config = dict(
    activation='geglu',
    positions='rope',
    bias='none',
    init_std_o=0.00514,
    optimizer='muon_variant',
    warmup_steps=200,
    final_lr_fraction=0.0,
    doc_mask=True,
)
MLP neurons of a small language model. Each row is named by its layer, matrix (gate and up: input weights; down: output weights) and neuron, and shows model dimensions 48-175. Each number is 128 + 32 x the weight over its row's rms, rounded and kept within 0 to 255. A neuron's up and down rows have the sign that makes its largest values positive.
Before each neuron's rows, "fires on" lists the tokens most often at its 100 highest values on Wikipedia text that the model never trained on.

fires on: " the", " and", "\n", " \"", " to"
L5.gate140 [115 112  89 151 119 119  93 103 108 141  69 148  87 133 185 142 160  86 107 128 148 129  93 106 118 117 115 121 143 115 154 149 101 108  76 113 127 145  67 120 122 145 135 134 156 138 108 114 115 147 141 110 145 175  58  93 143  95 108  92 120  95 173 107 121 147 129 140 138 152 137  93 131 170 149 133 131  77 108  89 138 143 137  63  92  95  84 130 115 112  23  93 135  39 131 122  47 147 107 137  94  87  72 139 117 133 169 173 134 170 129  85 102 134  95 212 130  85 141 143 144  66 135 138  84 149 127 143]
L5.up140 [122 132 126 149 129  76  67 171 154 111 174  58 145 178 141 118 139 166 158 236 146 169 100 133 161 126 163 130 125 195 109 157 154 114  83  98 170 110  97 113 131 137 107 117 106 117 113 158 111  87 135 114 146 102  70 159 118 145 114 135 181  84  82 132 147 136  97 160 172 148 178 103 144 132 108 127 127 107 174 123 154 101 163 107 110 126 131  82 104 159 103 138 138 200 129 130 111 111 102 189 161 101 138 135 148 197 123 148 107 115 113 134  82 105 129 136 104 163 131 208 120  86 146 182 141 130 151 171]
L5.down140 [166 147 175 130 123 176 137 136 136 128 116 168 144 135  67 100 148 117  92 147 117 136  86 127 161 149 158  84 108  91  74  63 168 134 172 159 109  92 116 179 134 138 124  83 125  98 112 119 107  88 153 117 129  79 170 107 103  86 136  35  93 125 158 128 145 123 108 134 116 127 133 124  68 174 141 154  90 139 142 173 166 128 188 202 151 188 157 150  88  79 146 105 138 131 135 117  72  98 105 179 109 107 117 130 127  46 146 139  46 101 147 128 105  94 147 170 134 104 154 159  86 153  69 116 115 142 161 105]

fires on: " or", " and", "/", "–"
L4.gate534 [151 176 122 116 109 105 101  76 148 167 173 207 173 181 119 168 164  92  77 129 167 180 172 142  86  99 113 164 156 144 149 150 151 122 163 160 143 175 173 207 150  89 173 176  89 126  72 185  73 106 178 204 140 115 164 107 117 120  95 157 116 139 118 141 119 123 115 142 105 147  85  93 145  73 174 139 155  94 139 151 110  90  79 128 150 120  81  96 178  76 137 150 119  84 159 100  93 137 137  91 141 127  61 118 106 146 121 145  97 171 147 155 125 166 124 144 143  58 112 137 138 151 150 135 134 171 132 182]
L4.up534 [146 159 210 146 114 140 141 142 174 170 122 138 123 125 135 136 125  95 133 171 134 129 180  92 151 148 160 124 157 165 124 107 121  85 154 140 154 117 156 159 138 121 141 106 158 129 102  99  66  96 156  72 139 142 155 136  92  88 124  72 112  91 150 134 139 116 139  45 119  99  93 128 172  70 123 120  75 108  75 153 148  96  80 105 162 149  91 102 101 142  84  94 160 117  99 140 117 140 128 124 170 111 129 111  98 164  62 179  83 163 155 170 170 148 116 116 175  85 106 142 121 149  94 132  98 135 132 201]
L4.down534 [162 210 113 169 126 130  66 136 153  79 116 162 126 130 148 118 159 154 151  89 108 118 141  85 169 122 147 151 132 196  90 117 105 102 127 170 150 127  63 197  95  94 152 123 131 126 113 150 184  95  87 132 112  94 154 115 130 112 113 128 140 111 106 160 143 150 148 200 146 149 163 154 140 119  95 127 150  66 100  67 130 102 120 125 150 107  94 157 167 135 144 140 175 116 137 189 117 122 107 145 180  96 171  85 129 136 184 128 148 154 155 108 126 103 167  93 149  69 124 102 169  99 101 129 157 134 144 187]

fires on: "S", "s", "g", "m", "D"
L5.gate652 [150 161 163 101 115 127  48 152 108 154 144 226 147 109 104 147 124 126 100 149 126 153 116 164 167 127 135 143 121 188 128 139 136 126 140 114 136 129 141 174 106 108 106 145  80 121  68 123 144  42  98 141  90 162 162 123 117 170 130 114 159 119 142 110 192 126 141 131 114 120 133 174 165 131 178 148 126 101 120 127 135 142  72 177 139 139 116  59 139  76 135 144 140 143 115 127 100 139 164 117 128 119  84 156  79 125 173 110 162  94 119  87 105  86 133  49 102 147 148 150 109 130 121 133 112 161 136 129]
L5.up652 [101 162 161  92  70 172 144 190 107 114 161 150 165 106 110  80  79 133 177 175  98 102 185 141 122 134 120  84 130  77 127 139 142 131 124  55 121  65 125 107 107 110 121 181 164 143 165 119 134 105 108 130 112 152 174 107  80 133 186 123 120 151 106 170 166 109  90 106 148  90 108 110 123 129 103 155 161 112  76 182 179 129 124 101 149 141 132 115 136  73 138  11 122 123  48 173 139 120 147 128 101 135  82 174 153 171 129 134 164 144 131  94  86 138 116 119 163  74 177 138 124 108 138 124  72 142 139 185]
L5.down652 [112 102 143 131 132 121 158 209 153 126  72 124 175 113 159 129  90  99  98 147 165 153 129  78 117 169 115 145 106 170 147 105 119 142 131 121  98 145 108 125 145 136  85 103 140 135 130 135  98  56 141 204  89 130  89  24 139 128 151 114 108 149 146 142 142 133 126 102 137 116 123 152 110  98 102 127  93  66 133 187 156  90 137 171 140 194 148 151 178 109 173 179 198 146 120 162  78 177 159  96  63  69 165 172 152 196 141  88 112  80 133 111  91 110  84 132 153 118 125 149 154  69  98 145 121  90 133 125]

fires on: "s", ".", " |", " –", "S", "f"
L4.gate622 [147 147 139 132 127 137 137  93 119 107 151 127 193 101  83 142  70 149 114  99  78 114 112 148 144 102 171 137 107 161  88 149  64 141  96 182 135  73  93 170 173 129 150  92 107  86 111 126 142 113 156 128 124 115 150  72 141 106 106 155 123 182 121 147 133 167  83 207 137  92 121  83 121  92 148 112  85 145 154 170 183  87 194 168 114 146 103  80  87  77 105 101 170 144  80 118  84 118 109  73 159 138 150 130 152 106 149 105 109 108 148  94 141 158 119 129 101 134  95 102 125  55 169 110 159 151 129 155]
L4.up622 [125 109 142  95 146 106  95 112 125 111 103 154 127 196 141 109  92 160 163 106 136 170  94  95 132  79 142  94 122 120 136 160 167  90 152 120 143  90 176 162  97 142 138 133 101 169 239 101 146  60 125 120 129 184 121 134 131 138 138 121  86 113 125 179 151 144 137 152 131 160 134 154  79 131 159 154 159  94 138 169 149 131  84 124  77 138 104  63 118 122  97 134  92 158 120 123 208  98 111  99 129 134 159 119 145 116 142 181 126  44  77 127 102  58 146  89 153  91 136 175 123 117 150  87 121 156 177 174]
L4.down622 [167  64 117 114 124  93  92  81  88 104 125 163  81  76 174 136  95 108 116 142 136 179 154 150  69 144 148 123 183  89 154 186 124 149  72 118 124  60 146 126 168 139 102 155 106 163 140 176 142  98 152 141 134 183  95  43  96 158 142  87 131 123 124  64 141 104 104 148 113 128 127 141  85 103 141 143 198 139 161 128 141 142 109 117 128  71 128 157 108 136 138 126 181 150 142 145 156 141 120 115  88 150  92 114 122 153 114  94  76 144 191 165 121  85 107 129 148 205 171 101 131 129 132 113  80 102 145 126]

fires on: " |", "9", "-", "0", "2"
L4.gate743 [112 205 117  86  89 155 190  84 132 143 132  90 145 162  85 181 171 181  82 119 146 125 132 142 138 119 204 122  96 116 139 135 118 129 116 144 139 170 127 138 151 184  82 121 159 140 124 128 117 133 126  85 145 103 140 141 115 114 106 113 129 137 138  51 113 129 138 112 176 113 120 172 149 107 110 109 156 148 134 189  77 181 165 147 105 100 128 212 156 124 154 157 141 173 193 124 158 154 100 146 141 179 143 157 115 222  74 117  51 153 108 132 170 145 111 130 129 157 114 110 218 160  98 106  60 125 122 100]
L4.up743 [163 109 129 177 124 168 180 135 159 103 109 130  96 171 130  77  81 168 128  35 145 116 105 137  86 123 121 155 160 114 120 129  81 164 136 185 200 149 199 163 124 142 136  70 117  81 153  82 143 130 121 178 160  92 108 120 158 120  65 140 174  93  89 156 111 118 169 177 117 105 103 172 148  79 126 127 170 132  74 138 140 113 173 145  33 118 129 132 142 160  96 117 126 109 113  97 141 110 191 121 127 137  39 117 118 175 185  98 121 109  67 105 128 160 108  81 126 167 138 146 110 132 130  78 128 165 141 113]
L4.down743 [118 142 127 147 100 133 176  45 119 135 137 127  91 120 186 162 102 138  91  36 139 140 109 136 105 157 138 151  93 120 117 117  98 121 105 151 122  96 147 113 184 128  78 167 126  77 105 235 144 118 131 175  97 117 111 102 152 139 130 135 108 113 202 122 147 148  77  80  93 106 113 145 111 140  91 121 147  88 147 166 142 108 132 102 156  89 135 136 152  86 162 225 161 143  93 171  55 138  88  92 129 189 167  85  97 162 170 125  81 166 116  98  95 120 149 119 132 122 135 154 118 115 139 157 187 168  92  99]

fires on: "-", " and"
L4.gate272 [100 157 107 164 141  62 118 173 185 152 155 136  84 132 137 106  99 135 153 116  64 105 144 111 165 142 145 132 112 119 124 163 144 106  91 147 121 145 149 182 146  91 143  83  79 122 132 119 114 114 179 120 179 129  85 131 124 152  64 177 105 129  80  89 172 147 148 118 183 148 121  69 122 184 166 119 169 107 111 136 145  97 131 110  96 151 141 114 186 137 127 147  81 119 119  83 164 122 102 148 140 163 121 144 128 122 148 108 118  98 157  77 154 139  90 102  99  94 138 132 113 114 134 142 171 146 131  93]
L4.up272 [ 84 166 127 130  69 162 119 139 163 138 140  75 112  80  93 111 165  86  90 144 114 102 107 126 150 119 120 132  56 171 112 111 146 138 120 182 132 112 132 176 139  93 122  68  94  58 122 122 122  80  90 116 122 150 154 112 139 113 127 132 100 130 122 126 127 137 153 160 138 135 121  99 153  96 174 164 126  82 151 116 137 112 114 163 107 108 127 104 149 123 155  48 125 148 144 140 155 193 150 134 129  96 160 121 105 141 138 131  94  25 133  85 155  58 119 150 135 129 149 102 122 124  99 201 131  83 167  82]
L4.down272 [152 131  84 133 143 149 148 127 102 159 150  82 150 143 144 139  75 158 183 126  78 157 144 142 114 130 137 134 168 165 123 107 119 101 120  91  79 130 188  62 130  84 114 163 141 157 138 127 106 113 117 119 193 137 169 111 141 138 141  91 136 123 138 123  65 166 117 102 149 128 111 161 146 161  90 126 158  78  80 120 159 134  79 101 115 103 172 153 131 197 133 122 160  96  75 101  66  92 152  98 126 118 146 154 165 141  95 118 132 117 144 124 119 117 149 127  61 118 113 133 119 126 142  64 121 158 115 142]

fires on: ".", " and", ","
L4.gate235 [ 78 129 136 146 115  79 159 140 143 154 162 128  99 133 143 164 138  94 149 161  91 160  79  98 150  87  88 129 102 145 108 162 134  81 105 108 110 113  99 179 133 104  86 103 151  84 176 115 214 113 113 114 102 177 112 160  96 124 123 169 130 103 116 175 128 159 148 113 137 102 112 132  85 155 128 153 167 195 134 158 144  85 131 150 119  86 105 207 177 157 163 206 148 130  71 113 113 134 119 142 140 145 102  95 148 103 126 151 119 151 157 112 137 196 118 101  83  85 160 100  84 117 120 126 199  98 120 100]
L4.up235 [191 177 124 134 118  79 170  99 157 129 140 102 116 119  63 159 223  83 123 120 134 146 143 134 138 195 157 132 152 106  82 133  90 165 124  47 124 152 132 116 143 149 108  53 143 116 142 108  68 177 126 132 143 147 147 133  80  74 107 117 103 128 165 100 127 110  97 124 161  72 133 128 186 176 112 115 138 144 156 197 110 121  82 137 142 140 167 145  73 114 160 157 131 136  82 119 162 112 100 113 132 144 150  70 146 113 138  97 157 110 140 110 101  88 141 123 136 116  88 152 124 170  94 138 107 114 107 148]
L4.down235 [ 82 125 127 165 158 148 122 141 114 126 168 103 159 118 121 111  93 137 155 132 163 122 139 180 153  62  94  75  93 167 130 114 170  98 161 128  86 121 135 146 141 112 113 137 128 128 129 122 144  94 120 171 102 174 142 112 200 111 169 136 127 126  63 155 139 145 133 113  93  40 139 110 175 123 142 156  93 118 125 126 125 186 145 130  91 119 148 161 105 169 146 128 112 134 186 114  69 174 149 142 160 132  81 119  91 132  97 197  94 152 101 166  92 141  99 159 132 134 153  83 116  56 122 175 169  92 123 154]

fires on: "-", "4", "3", "7", "6"
L5.gate693 [120 165 111 171  73 136 117 155 196 126 123 109 168 135 101 120 135 182 127 137 109 109 183 120 150 102 121 136 164 138  88  96 115  94 110 148  69 135 122 140 130 139 116 107 128 117 168 119  77 153 183 112 182 101 122 144  91 101 129 195 100 116 112 134 159 195 145 255  57 119 122 152 164 116 103  87 104  87 142  98 132 147  97 104 127 153 192 100 177 107 168 119 160 143 166 110 139 146  75 129 115 181 145 179 168 145 130 153 119  58 118  95  99 169 123 163 133 152 101 116  71 125 143  78 109 116 122 129]
L5.up693 [105  71 102  52 175 150 132 125  92 109  99  84 124  81 174 115 110  92 172 124 162 119  57 169 114 194 118 113 125 116 107 120  97 134  90 174 143  96 172 141 138 125 140  90 105 158 110 183 111 170  40 167 137 165 152 164 120 139  92 129 150  29 177 183 153  79 150 126 219 112 135 120 209 119 143 145 151 162 125 106  99 111  72 106 184  69 115  79 144 179 140 129 165 150 140  88  63 144 132 138 133 110  62  99 129 123 130 129 144 114  94 125 143  87  81 150 164 122 112 117 104 138  84 150 129  58 132  88]
L5.down693 [164 117  79 135 198  80 129 138 105 160 130 224  98 129  98 123 131 118 142 126 163 122 113 124 156  95 171 108 121 136 185 111 133 156 189  97 138 117 121 118 138 112 106  91 179 129 148  93 112  61 123 145  53  97  75  96 184  93 109 254 114 137 115 140 156 133 112  49 131 103 178  88 103 102 176 136 117 127 138 129 124 143 132 176  81 133  84 142 103 100 105 116 119  53 161 182 138 138 142 155 148  96 167 121  68 126 145 138 115 182 194 118  86 150 124 137  90 124 147 165 177 145 154 150 139 142 138 158]

fires on: " |", "0", " ", " (", " New", "9"
L5.gate2 [111 117 100 143 155 196 128 124 141 183  76 101 172 125 145 145 153 115 118 117 155 105 129 159 141 128 119  96 110 121 220 139 146 153 153 125  91 150 143 100 157 165 112 165 206 108 105  97 117 135  99 128 136 128 133 126 126  84 116  78 191  96  86 139 140 130 230 172 116 118 164 128 137 114  94 133  95  81 152 133 104 160 112 130 122 121 109 112 161 101 116 155 129 176 148 117  68 146  69 155 128 128  97 124  82 135 116 146 158 141 143 128 158 171  43  88 163 161 186 146  96 140 228 172  52 112  77 131]
L5.up2 [ 80 113  89  74 150 131 125  97 165  97 128 118 119 128 128  83 169 160 122  69 157  71 176  99 108 113 148 189 187 134  98 148  92 149 111 118 133 132 204 100 104 140 117 146  99  95  65  71 113 152 146 161 146 124 113 142 164 124 156  89 182 152 166 213 150  80  98 133 120 177 161 158 136 153  92  65 133  78 179  96 197 135 133 150 126  36 111 174 131 119  79 142 135  87 141 147 156 132 147 145 145 135 117 110 129 149 121 101 114 179 174 106 157 180 131 111 188 184 143  92 142 183 146 123  86  80  75  76]
L5.down2 [ 85  97 169 155 122  89 136  98 125 116 104  81 120 122  80 148 107 112 115 104  99  97 134 137 121 148 149  64 121 151 125 132 142 176 145 199 143 147 156 115 170 176 116 135 128  66 126 142 192 132 164 139 136 153 121  80 122 133  73 133 108 130  53 144  64 116  92  77 134 106 123  83 121  77 187 120  89  88 194 132 170  55 143 114 134 115 155 129  98 101  86 144 153 159 159  74 103 166 127  57 134 119 109 107  93 162 124  94  85  89 132 110 104 138 142 122 125 120 109  88  92 175 130 163 116 137 122 153]

fires on: "1", "2", "3", " |", "5", ":"
L4.gate264 [145  98 122 134  89 163 131  93 134  99 150  80 165 142 120  97 167 173  46 157 139 164 125 136 115 113 101 134 104 133 106 107  69 141  89 133 221 140 183 102 125 110 100 113 115 126  57  44  97  90 137 111 156 126 175 116 120 116 114 159 115 148 152 150 161 142 141 129 153  99  57 125  72 116 116 107 130 154 169 101 134 133 165 195  86 152  96 161 124 122  18 179 136 107 130 101 111  95 114  77 157  77 157 147  86 143 141 173 140 100 171 185 188 174 109 116 145 119 188 184 128 133 159  86 129 163 151 124]
L4.up264 [106 108 153 166 122 167  97 149 119 126 126  90 107  80 206 114 156 124 124 130 152 189 121  91 127 153 147 178 130 116 164 141 121 100 108 107 146  82 135 148 130 133  68  95 108 184 177 137 135 190 179 195 182 169 177 100 168 143 105 138 163 173 165  64 109 164 141  87 166 171  78 132 151 134 101 123 121 171  13 154 135 115 156 152 115 175 123 147 112 168  76 151 182 137 113  76 118 123 179 162 135  90 120  91 122 132  58 101 177  97 132 163 139 168  31 121 125 134 103 141 171 119  92  85 146 105 177 164]
L4.down264 [157 127  18 133 152 156  42 113 155 190 135 150 149 128 121  97 147  75 140 149  96 120 130  96 144 121 176 136 134 128 131 110 101 173 122 179 125 123 178 113 174 151 190 148 119 105 110 123  99 150 142 126 138 167 175 130 149 147 159 181 157 114 198  88 142 139 131 108 147 141 118 102 124 117 107 126 132 102 138 138  97  94 119 129 131 101 111 192 138 109 160 163 191 161 129 141 181  91 142 142 166 147 102 135  66 145 132 165 120 134 131 131 114 150 175 149 107  98 102  88 210 126 140  69 107 128  92  78]

fires on: " |", ";", " from", "%"
L4.gate202 [108 188 103  57 116 129  91 102  96 125 117 114 150 150 144  70  95 160 110 102 139 147 101  89  62  88 164 206 153 145 160 136 174  73 127 121 170 145 125 146  81  84 130 100 166 149 135 102 105 125 139 134 118  69 109 102  98  96  66 127 136  96 180 167  96  90  95 130 149 197 176 114 142 132  52  78 177 109 117 163 121 157 146 176 132 148  90  42 179 108 113 125 119 113 120 149 225 117 158 166  74 121 107  94 114 121 138  99 165 159 103 141 134 117 186 150 131  92 134  84  91 154 146 151 177 144 178  92]
L4.up202 [161  67 174 138 125 144 140 148 129  74 113 130  55 166  91 238  97 141 112 132 134 139 135  13 129 143 118 146 147  70  87 105 159 131 112  86 173 120 182 113 138 149 147 122 156  84 144 129  48 138 115 168 160 157 132 170  94 145 112 130 146 102 136 132 118 132 151 138 102  94 167 103 163 128 122 132 156 122 140 155 117 114 140  93 166 130 175 183 149 178 120 106 188 114 110 120 156 144 101 123 127 131 138 109  98 147 103 158 120 174 156  96 121 131 120 110 108 189  95 109 183  88 166 164 177  46 148 109]
L4.down202 [106 166  50 122 162 138  98 210 118 161 130  57 195  73 140  86 156 170 150 148  94  89 123 200 122 161 105 111 131 196 157 109  89  96 155 185  94 136  77 145 131 159 100 190 152 119  87 131 126 133 150 136 145 110 104 117 115  80 108 140 137 135  94 167 123 138 103 119 108 113 111 112  86 157 109 143 119 158 139  73 154 162 178  97 168 195 120  54  84 138 121 124 137  81 144 160 118 100 119 128  70 136  83 146  70 137 122  80 160  97 129 130 126 139 180 124 154  95 144 136 101  89 115 107 120  69 165 153]

fires on: " or", " and", " to", "–", "v", " "
L4.gate140 [118  85  83 111  78 161 105 150 124 108 164 105 126 136  78 137 165  94 146 106 233 116 144 123 197  89 118 111 122 163 121 115  89  91 183 131 168  84 110 168 122 141 150 136 200 148 142 167  97  70 171 160  71 115  86 167 136  95 112 119 171 149 157 159 148  61 122 164 124 155 111 115 139 116 130 103 135 155 113 106 172  77  59 115 100 168 147 105 121  81 151 136 190 122 133 139  94 142 202  94 162 145  96 113 117 163  91 134 175 165 106 179 169 112 124  78 160 119 114 114 113  78 158 135 141  72 182 107]
L4.up140 [155  93 122 114 136 162 105 124  90 189 182 128 132 137 120 113 107  95 154 192 176  83 185 156 150 133 153 156 156 118 122 102 104 180 105  93 200 114 158 101  78  71 117 166 132 141 127 137  97 162  65 138 124 143 173 115  92  99 115 114 115  81 138  97 139 103 136 133 106 110 166 192 129 111 122 118  98 177 119  92 205 126 152 173 101 141 150  67 131  93 132  60 141 139 112 149  96 130 159 129 143  92 152 102 130 130 106 125 171 148 149 163 112 149  82 142 112 101 126  76  79 212 125 117 131  92 104 176]
L4.down140 [101 131 100 154 121 119  97 148 133 103 177 145 157 177 138 142  71 111 153 172 129 109 132 127 129 103  78 115  35 173 160 150 119  85 136 178 150  96 112 170  86 146 149 140 156 142 129 147 109  65 122 123 141 117 124 117  79 129 166 210  49  73 119 126 129  86 116 118 102  79 107  88 177 142 102 122 143 177 146 120 156 174 110 130 160 141 181 118 123  95 196 110 174 109 176 109 123 113 133 144 176  63 116 117  66 117 192 172 104 128 120 133 188 133 150 128 167 117 160 121  95 108 111 160  72 142 144 137]

fires on: " |", "\n", "-", "|"
L5.gate307 [124 125  60 135 129  98 108 178 183 182  68  80 130  85  86 152 146 122 103 100 173 145 107  67 147 107 161 120 126 139 143 128 127  71  98 120 131 141 114  46 148 186 125 123 113 104 157 107  85 142 153 187 132 166 157 186 118 168 150 109 145 159 124 140 114 118 176 129 172  90 123  81 123  86  94 130  92  95 144  85 164 153 159 145  82 145 147 178 129  92  86 108 102 168 154 156 116 110 119 116 131 132  68 196 114 169  93 139 151  90 122 194 118 177 113  50 138 126 120 167 128  90 121 167  52 124 179 126]
L5.up307 [134  53 158 127 130 129 100 169 155 153 172  79 132  58 143 165 148 103 140 129 145 175 121 126 117 118  98  93 141  57  94 125 125 190 118 129 130 153 134  48 110 156 127 171 180 124 116 123 144  91 143 137 115  59 107  83 149 137  71 153 123 102 110 199  92 139 184 177 166 136 133 127 123 130 156 152 137  97  96 156 154  87 192 118  79 143 206 113 153  93 100 125 172 143 162 116 133 119 141  98 144  68 119 156 119 171 113  78 110 101 125  94 120 128 119 140 129 112 145 106 128  64 161 130 118 123 129  87]
L5.down307 [ 73 119  81 146 104  88 155 152 129 155 125  86 138 144  99 104 145 143 206  80 136 120  67  88 109 150 150 127 121 161  74 135 131  99  79 123  88 143 162  98  82 155 108 173 119 150 126 133 176 184 133 174 133  98 112 141 173  92 144 113 157 111  97 131 122 111 129 140 116 157 171 154 136  60 126  86  79  90  85 166 164 143 103 128 122 140 163 162 133 128  42 121 215 144 134 146 100 155 124 128 116 163 153 173  77 109  82 137 150 167 159 149  98 117 112 135  57  88 111 197 131 151 126 113 107 142 160 153]

fires on: "1", "2", "9", "6", "3", "4"
L5.gate767 [156 182 183 122  85 139  92 130 127 106 114  75  77 130 170 150 118 130 164 214 173 126 181 121 157 107 115 115 130 118  83  99  65 154 138 134 101 138 143 104 113 115 120 141 192 166 145 107 121 140 183 126 121  93 151 160 132 120  89 127 122  75 126  93 153 148 149 107 184 200 114 100  67 137  85 154 137 127 136 150  63 126 162 122 126 162 136 144 153  74 104 157  87 124 145 120 107 129 128 131 156 104 170 168 141 130 158  93 116  94 177 131 133 148  95 110 136 133 110 132 178  98 106  90 120  81  91 128]
L5.up767 [153 165  74  91 129 101 131 101 185 118 119  74 114 129  98 131 132 178 111 145 129 151 147 164 129 126 164 132 146 115 126  71 144  78 141 137 141 154 156 109 124 121 210 151 149 162 146 144  76  90 175 124  91 111 150 163 205 113 111 119 102 140 156 119 108 109 156 118 178 153 148 186 127  95  92 152 157 126  95 122 153 126 124 169 112 127 115 109 167 201 147 103 111  53 118 133 170 126 158 189  93 160 108 140 141 108  75 105 121 162 100 102 120 118 162  56 122  67 153 117 127  89  89 141 152 103 158 160]
L5.down767 [178 120 163 154 201 104 155 147 147 118  96 173 109  90 156 133 128 101 125  99 119  64 110  66 135 104 108 203 186 172 137 113  78 159 147 111 121 180 107 139 140 123 124 125 135 149 141 121  48 107 111 136  95 145 120 117 156 135  77  48 160 172 155 133 158  93 108 130 217 121  79 114 165  84 169 147 171 153 119 102  78 142 179 141 192 154 136 148 112  99 148 140 154 112 169  92 107 172 155 151 163 105 127 104  82 148 119  54 127 150 143 108 142 103 155 128  97 162 110 131 126 192 111 153 158 118 128 156]

fires on: "-", "P", "p", " P"
L5.gate341 [ 92 126  96 229 127 107  95 123 181 116 126 151 141 117 106 105  94 154 134  87 128  77 168 126 129 133 154 138 109 132 147 121  89 167 133 186  82 181 145 178 123 178  86 150 176  83 123 119 110 119 137 139  81 168 128  89 124  91 137 145 136 117 131 149 180 167 108 147 144 106 169  92 120 146 115 129 181 155 126 161 123  85 145 143 178  63 131 162 150 126  48 110 115 123 145  96 127 102 203 183 140  85  45 129 115  87  61 104 187 130 199  90 143 110 148 113 163 118 124 133 127 144 130 112  99 136 160 103]
L5.up341 [124 149 178 147 139  87  95 186  97 122 128  97 172 132 106 152 111  92 105 112 116  97 132 139 112  97 128   0  86 160 119 141 110 134 115 120  97 182 142 141 154 114 122  87 115 141 145 125 123 118 165 126 126 109 106 102 130 159 131 141  65 184  86 135 160 147 109 118 149 118 106  76 117 156 127 102 166 156 167  82 200 124 163  94 167 132  94  92 148 109  71  70 100 119 127 154 129  97 145  84 170 133 188 146 168 131 162 117 142  41  42 177 124 108  61 134 117 118 135 166 147 117 178 150 167  94 144 124]
L5.down341 [125 111 123 164 102  79 125  99 111 182 119 176 173  96 151  80  74  97 120 163 140 135 145 130 150 140 162 103 133 130 105 136 114 147 105 112  72 135 155 150 159 166  88  51 100  88  84 167 147 120 111  86 117 126 112 138 150 123 142 176 114 103 114 149 117 155 117 167 128 111 136 108 120 101 114 143  92 206 141  80 100 149 203 158 122 135 118 144 124 101  96 126 140  98 107  98 157 142 168 135 116 124  93  92 120 144  37 142 155 132 115 154 105 136 145 138 123  89 122 149 120 116 107 140 106 170 108 105]

fires on: " to", " would", " could", " can", " and"
L5.gate377 [136 168 104 137 152 154 135  93 121 152 116 183 116 123 121  85 193 128 135 109 155 127  87 105 139 132 126 113 125 151 116  97  84 102 141 137 159 104 130 123  81 103 127 140 156 126  50 168  78 143  99 106 153 149 126 123 134 137 159 127 154  77 100 135 114 137  59 177 198  84 123  60 174 118 148 169 135 164 136 208 133 140 134 116 112 105 154 137 156 126 158 152 168 126 159 139  64 153 163 148  83 123  96  93 165 150 178 146 167 130 155 121 151 162 171 124  65  75 150 132 106 112 130 126  35  74 144 185]
L5.up377 [117 153  88 129 113  94 124 121 170 166  75  91  89 132  72  93 102  97 137 115 101 171 104 175 122 122 164 137 147 166 148  90 195 107 132 149 165 152 158  86 172 103 130 126  61 140 117  89  58 113 100 142 135 126 142 130 140 149 152 120 181  74 112  97 168  84  77  94 145 110 151  78 168 114 130 158 125 109 116 145 130 186 132  96  94 171 119 171 189 112 199 157 133 166 114 146 177 137 123 140 154 155 108 128 107 150 112 122 136 156  60 148 119 139 141 127 113 138 129 158 104 112 144 167 143 175 117 200]
L5.down377 [161 121 168 143 151 124 112  89 136 129 115  88 144 127 139  90 162 109  92 115 116 140 176  92 131  89  92 150 122 184  84 172  94 220 130 109  80 140 129 171 123 168 101 120 190 135 126 171 195 118 150 139 149 106 102 169 140 126 152 124 137 176 176 162 143 118 255  83  86 116 174 202 164 102 129 124  80 145 141 138 138  92  94 103 108 111 124 113  92 171 119 169 148 105  78  93 120 190 168 111  90 121 162  73  94 117 136  78 122 103 107 114  95 122 132 161 165  83 100 127 137 145  36 108 127 117 116 204]

fires on: " of", " and", " ", "-", " the"
L5.gate67 [ 97 163  92 126 139 119 124 135 133 128 133 121 165 114  72 131 108 162 132 138 141 105 114 145 223 162 109 115 120 108  98 118 121 141 139 144 111 131  95 121 139 103 125 151 129 104 119 125 121  73 148 130 177 151 119  90 180  98 134 140  90 212  86 145  98 125 128 135 182 106  96 161 158 116 144 122 173 159  73 109 105  93 182 145 149 158 126  74 150 157  93 180 136 152 123 143 131 220 157 109 151  66  94 104 141 106 101 160  81 116 152 233 198  90 174 134 116 136 174 161  92 159 109 158 149  75 176 120]
L5.up67 [122  89 116 197  99 171 114 152 141 163 121 154  83  70 104 135 114 103 178  88 165 129 106  80 129 128 133 127 154 134  88 166  93 116 145  81 129 154 125 152  67  81  52 143 102 103  66  94 208 116  82 126 125 146 103  81 169  60 109 137 123 112 124 145 123  85  84 152 196 166 125 145 166 117 150 124 146 110 157 107 125 174  57  86 127 148  93 137 128  81 178 119 130 135  91 159 160 180 117 135 160  98 103 120 141 150 119 146  86 129 173 180 181 175 173 178 115  53 128  81 107 123 132 131 153  90 157 128]
L5.down67 [ 96 152 141  63 219 111 172 119 101 119 128  77 126  94 135 141 200 126 121 131 153 124 130 169 133 164 176 152 117 200 184  71  88 148 146 121 160 112 128  77 158  74 169 109 160 151 153 170  88 134 123 159 178 144 150 183 140 106 162  27  71 123  93 108  85 104 153 119 158 103  74 125 129 103 170  94 117 132 110 106 121 130 133 148 140 112 159 110 179 149 142 151 147  94 141 130 129  88 154 127 150 156 123 118 146 129  58 165 152 109 166 183  95 161 135 130 111 115 132 147 145 118  56 112 109 109 137 121]